{
  "num_hidden_layers": 15,
  "hidden_size": 192,
  "num_attention_heads": 3,
  "num_key_value_heads": 3,
  "head_dim": 64,
  "intermediate_size": 512,
  "vocab_size": 7637,
  "hidden_act": "swiglu",
  "norm": "rmsnorm",
  "norm_place": "pre",
  "norm_eps": 1e-05,
  "positions": "rope",
  "rope_theta": 10000.0,
  "rope_fraction": 1.0,
  "qk_norm": false,
  "attn_scale": 0.125,
  "bias": "none",
  "tie_word_embeddings": false,
  "parallel_block": false,
  "init": "trunc",
  "init_std_qkv": 0.0467,
  "init_std_o": 0.0,
  "init_std_up": 0.0467,
  "init_std_down": 0.0,
  "optimizer": "muon_variant",
  "learning_rate": 0.00912,
  "lr_mult_o": 3.0,
  "beta1": 0.9,
  "lr_head": 0.00414,
  "max_grad_norm": 1.0,
  "warmup_steps": 200,
  "schedule": "wsd",
  "decay_fraction": 0.389,
  "decay_shape": "linear",
  "final_lr_fraction": 0.0,
  "batch_tokens": 16384,
  "max_seq_len": 1024,
  "doc_mask": true,
  "train_tokens": 150000000,
  "max_steps": 9156,
  "dataset": "wikipedia_en"
}
MLP neurons of a small language model. Each row is named by its layer, matrix (gate and up: input weights) and neuron, and shows model dimensions 0-191. Each number is 500 + 40 x the weight over its row's rms, rounded and kept within 0 to 999. Numbers have three digits each. A neuron's up and down rows have the sign that makes its largest values positive.
Before each neuron's rows, "fires on" lists the tokens most often at its 100 highest values on Wikipedia text that the model never trained on; "fires after" lists the tokens most often just before its 100 highest values on Wikipedia text that the model never trained on.

fires on: " the", " both", " Both", " "
fires after: " in", " to", " on", " of", " from"
L9.gate302:488495496443530480519463467595464490562447443530504451542487523481461489475507466495530471501504510539492497447572432488476524516546486549558503487574498471466521503540534502503427477486529484476484495492556552513528487483471453572441528472458551479498500552427501521450505463475504453500482547523538541496500447572499454575478501553496489550542480452476499543470495446493422487480511518446573440523452600401448507554454537515493506535498463506532446521533486489439487564523518487573527507554508534493505524491431443556419523548557462509469536495398420540516532394472575506543
L9.up302:517595490446536517532514503501427543508528526587536420451507522533494495528563483505501506529460570447555528458479506500545525544522495529524537545397460523514513508496486539459481414491534550528480489545494495510524447526475525526550578490566478499408490489506484411434472458526451572466501490497451553487553545469472487502384574509494495506580467505440422502552520504560564444471549528466536473557449520532475491508547508435511459460488560551481569460506488439461463552535534494500501509461489484461530435522488486476528436486461505503542500489541447577519519553524496451529

fires on: " |", " the", " this", "em"
fires after: "0", " in", " of", " for", "1"
L8.gate33:503465576496470517524447503535496502536508565507446455473528566501495541548570472511500529554516455461458454503506480496512513542540451505591545446539454546483514478564511529480474473419476578519470519481531464488489469503425510509446471493515397522492449493538533501487553429525471503459534554476501589540551491486501556547479492510487518531476473501476528514574473483490457573562509470448570473555480511516513521547603533480591484450487438524516442520520516496527476556500490566513429595523538506576499460558563457492526517519508532514466505432448482481499497573549605500538
L8.up33:544577381421512502497461498517463521448588530512537500486503577511532521407552499503396482500475479586458477491505492526495559510499510507516525413451528472563541472484533528510508408469502474504466484503484526474451448494547471508499503521432542427473466522495500495448496516420485435410511493543470467452550514473478487490404459464508503483430515524529515547455522505435457502522524568463490465433490520506493527485558507543489463528430460545523551515543515479507475543518474572429463461546531503469425465505464461419481541564453538500465471518545471501490558468501496553460

fires on: " the", " released", "-", " a", ":", "″N"
fires after: " was", " of", ")\n", " is", " in", "\n"
L8.gate265:498551578446507504465520527471482475553484466525505424589520453511506455489590451536531468484528518535524456498535439554518517491558465481454549533526446504502558542520498497466551489497510459554479488513482403542505429435534548581480489486476458426505473500434523457505532458527426568475560487454484532465493492438471510477520525539451495499448543466475479572482433475483545517524511573533524510421510425524517510477491504528546518453504470468540478571515497549497485500468489540561499435523452472500418405470503423466557476394486522469473532484535486418561490457460501482506
L8.up265:475453477525561492548566594507554488520491564500509450429544437464461458479515499457502517524501457574483504483525484539604494518551493446554553437516470470548507537519551456501549485452574536512509520568513435534494494466459543520426501450513544461512574543505606519529536517524485493499508521551532490564469438515464460476495540486476529563473537513519474473454517478568532508470545467465462434469565463442433492590519472453554483482456507408621496476479534497476434545453505521466478504468466544419509516467452492510493518512456442540526462505512483503541507478481494526459

fires on: "198", "202", "196", "193", "199", "195"
fires after: " ", " (", "\n"
L10.gate368:527538464496526526470483457484490559515538534534514488529505517496501465486440469478496490476516448539521430497457512527500516492449466531525471486463509548491460540445516463525466500512515519439529466496525524540568504536544504512479503567516592492512495484432523531405456588475448531474474555433527481450420472545465506525568438463451544521480507518551472541512413443545490551514512469527527492485475500472471484377454507481475422524561546473462532527514486474541431441413448431466467464513454488496453529523491457574485595511434463547524514584423450542541525523521469540426
L10.up368:516496491461550455505469529546499580531505510526475480622489505545490473588458432543423501567463525506536478530469480497460568523512447518492467491531487464561506490467497553506579470496462469604537490518473454505514533463489554475545501481582493493516541463518572454541489506389489490529463474530453429483528464546437457431445500530456449476519548506447463461499498551460469460497591540537508474465451474555506525518488463498557457477485460533505460467512528530466504453460442467559490518599526539482444444448492465544546495516557483545516519519563556527488493479573566502500

fires on: " ", "201", "iss", "198", "v", "ass"
fires after: " ", ",", "|", "9"
L11.gate42:437558592541559484568534484521473520529490459514468493475445505594421544516525540508449490431520514443530462507535443496517511555555500459509549559507467464485472486488502426487538568486527445549519452553471423505512490542543514503505478480533434509479533515521549502588512548538479402510502473481507458465511461449439516527468508531502530508520477518467574550546422518484495518474494540504515558490410493504480489504519446582434507534459474570534491388506527551462441491492496479557563467543508487531428482492527559477548522527599499528454444478557506478515498486497481439448
L11.up42:493521481517575438524480514534445449532470551455552474456454516568467502529514492421516537497501524480542506526511552515487528490462578511543500477516559530472450498517412547506461512510442532529443481479515453492406480490451525556484510500574523497576576542559442552486529465467527457451502456512470513588460492484472408478528485570507493453540506458535458516535536523570549456482504527519521552461480446539477499435510552547484492570506444501526517506509545571450514545443510524476522461531510549503561510491429607549547494444531559510505442460525504459543532503414511482432

fires on: " ", "201", "–", "200", "199", " Year"
fires after: "|", " ", " |", "–", ","
L11.gate154:527461480526488516495506442544426500563532511462502497510423540465471486550481509428489502417575552495527469409483550477545583460472479406457443450454506520561464465558541486557506518497508474480494481512517454505525450526473484585448411447599526506535545486528610454470476436451548482514491440510477442536503509473477483444506531502461553507472502538487511454513487463555481531562498491461488485506494498507499543557494490580460528533398534556480510453484499541483454448444522438500520488475459518508531431460537537488502437527585500487493524505509470540482468504536511409535
L11.up154:530456430512508515494555513559468494445579528449460504497528466479504578488468470580495531480584527549540472397504455449465479540571554412518509464471540542526479525519470508518448533540468395517510482458578555411502478548522458513508498464578541505555451537544533512485498500469449511516478458498507524465488410468528464520571489524458537488542500517496508510545457502467500479522503504470608496502424443486516498563480532484504456578492462501485459483525418451562480478478554455520525517554505509476475521417480537486570517503460579462511470484476516465505472569462537438490

fires on: " not", "199", "198", " Party"
fires after: " ", "|", " was", " is", ","
L11.gate95:482529550495529454426442448520508545502482460478510507543524550473483454501550517564581535487483514512533462462507573524550458441498522424536521496536566499477516503479547495478500532513511459493400502502518474477526495463429469521480445533532511495522563473594454542545479533471465578506564521513440476499470556482468543513490451411507507514457486476559517507374523501485478484553494513487487467527473490540494611470552438509512436498504471400506519485566466516488553442468492496434476549503473567576543573539507578474491445460483486581548456478477458482521477438505480509526
L11.up95:501544523493532469477503439527507547509540562518522505581497502476463504483517497450510449457482438539502510474498570501470574465526602477413548428508538496504437486501498513449504508525519479504508575528475531463559494581490562535499560516528502562528522448506548516565528455550498474481478574561491489493522457544469466463471481505423555493478427523531431517465450475561507631484541477492478440439489540481476505501475439529511492539422504527513482435505503474455530466452469481508539558445550508566430578480447402468448493447526475532439487538474506483513525447515536548517

fires on: "199", " ", "198", "196", "200", "195"
fires after: " ", ",", "|", " the"
L11.gate176:448538552475465461472499461503502453460543501492520442527518505493479493531506523570443509497485452540541492488420483466503529468494508407563466394360443523523494498528564494484514475465445479544450513467539445488497491437527397506529463515535459551544520557473520514428488456436459449476445570465469460491534468509457541514555409579490525477485513522535558485522480468474459411550478485502535510491480453539462438468507543562481490512442521493530459445471510530519479474405543537413547484515489544497517497540565554506505458456491456586525551484520520509503492466522491493494
L11.up176:486559487491548514459568527518477450504487513512482506480487517487514529520514429516508397517499526502555545526465408489479519523503510469525491508437514437503488442531528538485529450427554469392434534486489481477474519522537566606414476483423502511522505508565502449485479479490492472489496444428419507469543429469504505480510422457469495505573502502497419424488391486544498514494480541471531468595499469523528401493505463536449569512480490498493527501516449427519497391490513533545527509522560520484528525470548442520506505511513482519528495409527500578496555520531516485526

fires on: "192", "201", "193", " class", "186"
fires after: " ", " (", "–", " gr"
L6.gate36:464522461481445517568435552535469543515503515464398464431430544507541480522483493524482428524440480510477430483542506490431460437486497433451460533535458580524500485539558501566492484564523483424465534547453525470518504475496541493491488554535537519525560517462458517473518527430477487567492473466481472436552515483488451503477546421496404498477477548512484476566455464542521453543539492470544491536495452523511552445557517575520539487497570479483473548439534559488544481476528471539556483496504533515403510459472581537529504507435537443523554458484497467517446576497479463484
L6.up36:546425511517525536483570443438555490507500446457530515448417457499417484514508507508526497536502511495536497513429523412596550502520502495489439553513401571538519509483471479563524406480510542505552497514491521459524523542413469537445512470440521463516461475473480512501510492563418511481529454449455539441538523543475461507560398476514408472488470493548571484473435439470559478532500476491579542535462465477448456472536499495547562517506541517485475489477517464521428536538550475521505527530467511545548507481562432507528508507516481534511550492480540415525532535483525505538

fires on: " and", " while", " as", "ly", " ", "ably"
fires after: ",", " well", "),", " not"
L7.gate410:468483531552514483526537488523471501582472440506538468512435546455441593503499463526534513519553541490519461466406508494538428481503559479587600464463513508491508486504526440523511494491486489491468573608400573510485536478521539498452529449533470500528519474529512515521519483480460481436572544492525515531515480481535479500503456471438509487520544405555479512545554492509571465552559545485528451513469585454499541499460516561461536510505488555588444523500517439462469491515479536440443462441460569491501459447486510418566535499514546527468543475506509534521491519425498523476
L7.up410:531506454507476471495526457410494475501507424542532499520433500517506475499460504590481460531483431520430536522485544536524520414455570515456467527513470524478523494529483493415467445525556486598569480505432510461504529518483484459532439479471545522528499538394582491531576503548500509505505499482494510538479495496475527450524535543561508505434449594447460497538518500520531524497478507514546493554571365543525517493528470480467507524467527490509509564509567586521523522502479494429501487537503505459538432478521536569548515526532476522440528477529525574514502506393442491474

fires on: " ", " |\n", "1", "0", "2"
fires after: " |", " "
L9.gate256:508469503453532468496571515485500559470539531404513507484469521479474517521470481571432570554467494535469582538520465467433547451495542504474487474424448523580484463502525520473599532541555494485528537549398492572488561473487445466530557508474537530426481495455519493504417518549517465520544547419547544441517535516457494537489496509472483457598562514482443525541464480557530532497581499535390491495466445538499471534503478582499551512525483542503501559558510498453484523480522517480481532517496488543506481431504498491465482482536525521568500548514519555487558495481502544578
L9.up256:544557503448496517535552485537537510495526529571506499450509495485496521442541466537535516479462430510614524463513487396582513534454490489534520564528505491495535504498571505515429442472542506485466470523519461477457541484529525489425458498509610461593493515465502472562479487525483525495487454521524406554449479545551549477433474513515533502420515528510565443493512465509454492426422499481506554438545401468552489518484514495566480499517408487530532432472469422470529503505420408506527502534529496512499518486491547508514466488491537504418532524508447517528494479471475449496

fires on: "200", "201", "–", "199", " ", " Tr"
fires after: " ", "–", "8", "|", "==", " International"
L12.gate245:514489497495498514436519477546495524517583505423427479485518526530552483475451441498376533530465511518439436466507485485508534473439544553446410473459513513486530477508459472520424502560478497522474528530588455453442454567502512511444508493547567438511429514538466490523433524506539513456504476515563488531530452499503522517480521496470561545493515533529486502479530479482551422489560534524501475413514498542609538527555482559491457495549501509560498468467499500516582432525478502564483523508547544426472512491517502537526515551614546415487498491485525508486442577499518529493
L12.up245:445468528526420533434474460527480573455534526486435484516498504497504505495433481467522537508468539544480432501551473504549495442485531562497470554530592516537499497574526441486550499475458414506572568516500532494436535521521495530481515514578508439509553449503463525480480515416486470490560544507487516511544521485454432489490496486444580605497533502497537500536468434458553522548425456484575453516521493574467517519547512496397462513405524580503433492476508515502497506505432495526442485492582545555487513525554486514508556544490480522552435473508502501479513482531507462445

fires on: " ", "200", "–", "199", "201", "202"
fires after: "|", " ", "–", ",", "3"
L12.gate337:500546483450466437465448491493433521509435432466559473535551444456504528594463517543489511470483517546609486460482522486531486500513451452534516544531512513467526457569489491507408490485420485552487608504510495538538474556502429484476403466490517470481529460537517480543500466415528511506465451493492550481518454504468537497542480449468550466466473503472492525524401469528491571437447522492635500512495481583464502482524517518453512486478436552532478460461429425458513440507484546418559530571510525530492478477493529479479518481570524489494539467544509516495489523483480492496
L12.up337:490435430523499483523499496543438427524533435399490488435543468505504480506427510556437484520485502559545536473518552476483535471449553503478439483451412508447505455506527528485444538443486455498490440465507452466508409481503523451550525441479463588515483523567449519496483494502528462439438531575509473484544506502522437540511495559524481487516476448521518528476497536525484555511458495519448459500433446497502470455503541515470427517471456533468455460435525511506556499535473527448523495501525408491519458427526581564486536534470512536603477502554489490512550502597522467555

fires on: " |", " was", " as", "-", " and", ","
fires after: ")", ",", ")\n", "),", "\n"
L7.gate346:504549483567592564494509530514460459476543461541457479470443586521499519450577492524479484488499515504543475471396575520575490496506559462587510468527464546463522438485568493519520407498546483489501549514398540530564462499496497477406377527498551540502456546485495541493513522522465532477501531556515530547487487543574515533479481574518565555487510515495502500585479509472430542497491461520532485501538513553480511515500497450413529477535541472500506527494439499477558461470525504404549458512519542508485435542479443470504492530516523488449423468529445499491496549511489518500
L7.up346:422530501452490493529564425479551427486538512479518544423464497540487455565490471540478523492430575536514520502567502478536578510508539537509443562479483569582458450491504496467474544459514518428502512450522474481513518494520504549460487538554557481515470606518508456473528495473509565514488473432522501432539539430501462501454537499539514536525560444457512517532587459465494478559569465486560462497466564546513489534561544473584506530402522457452494458569504527523514519491451464525483519450544502483528507512461438498585530531511485497540432420483536494466454520493529490463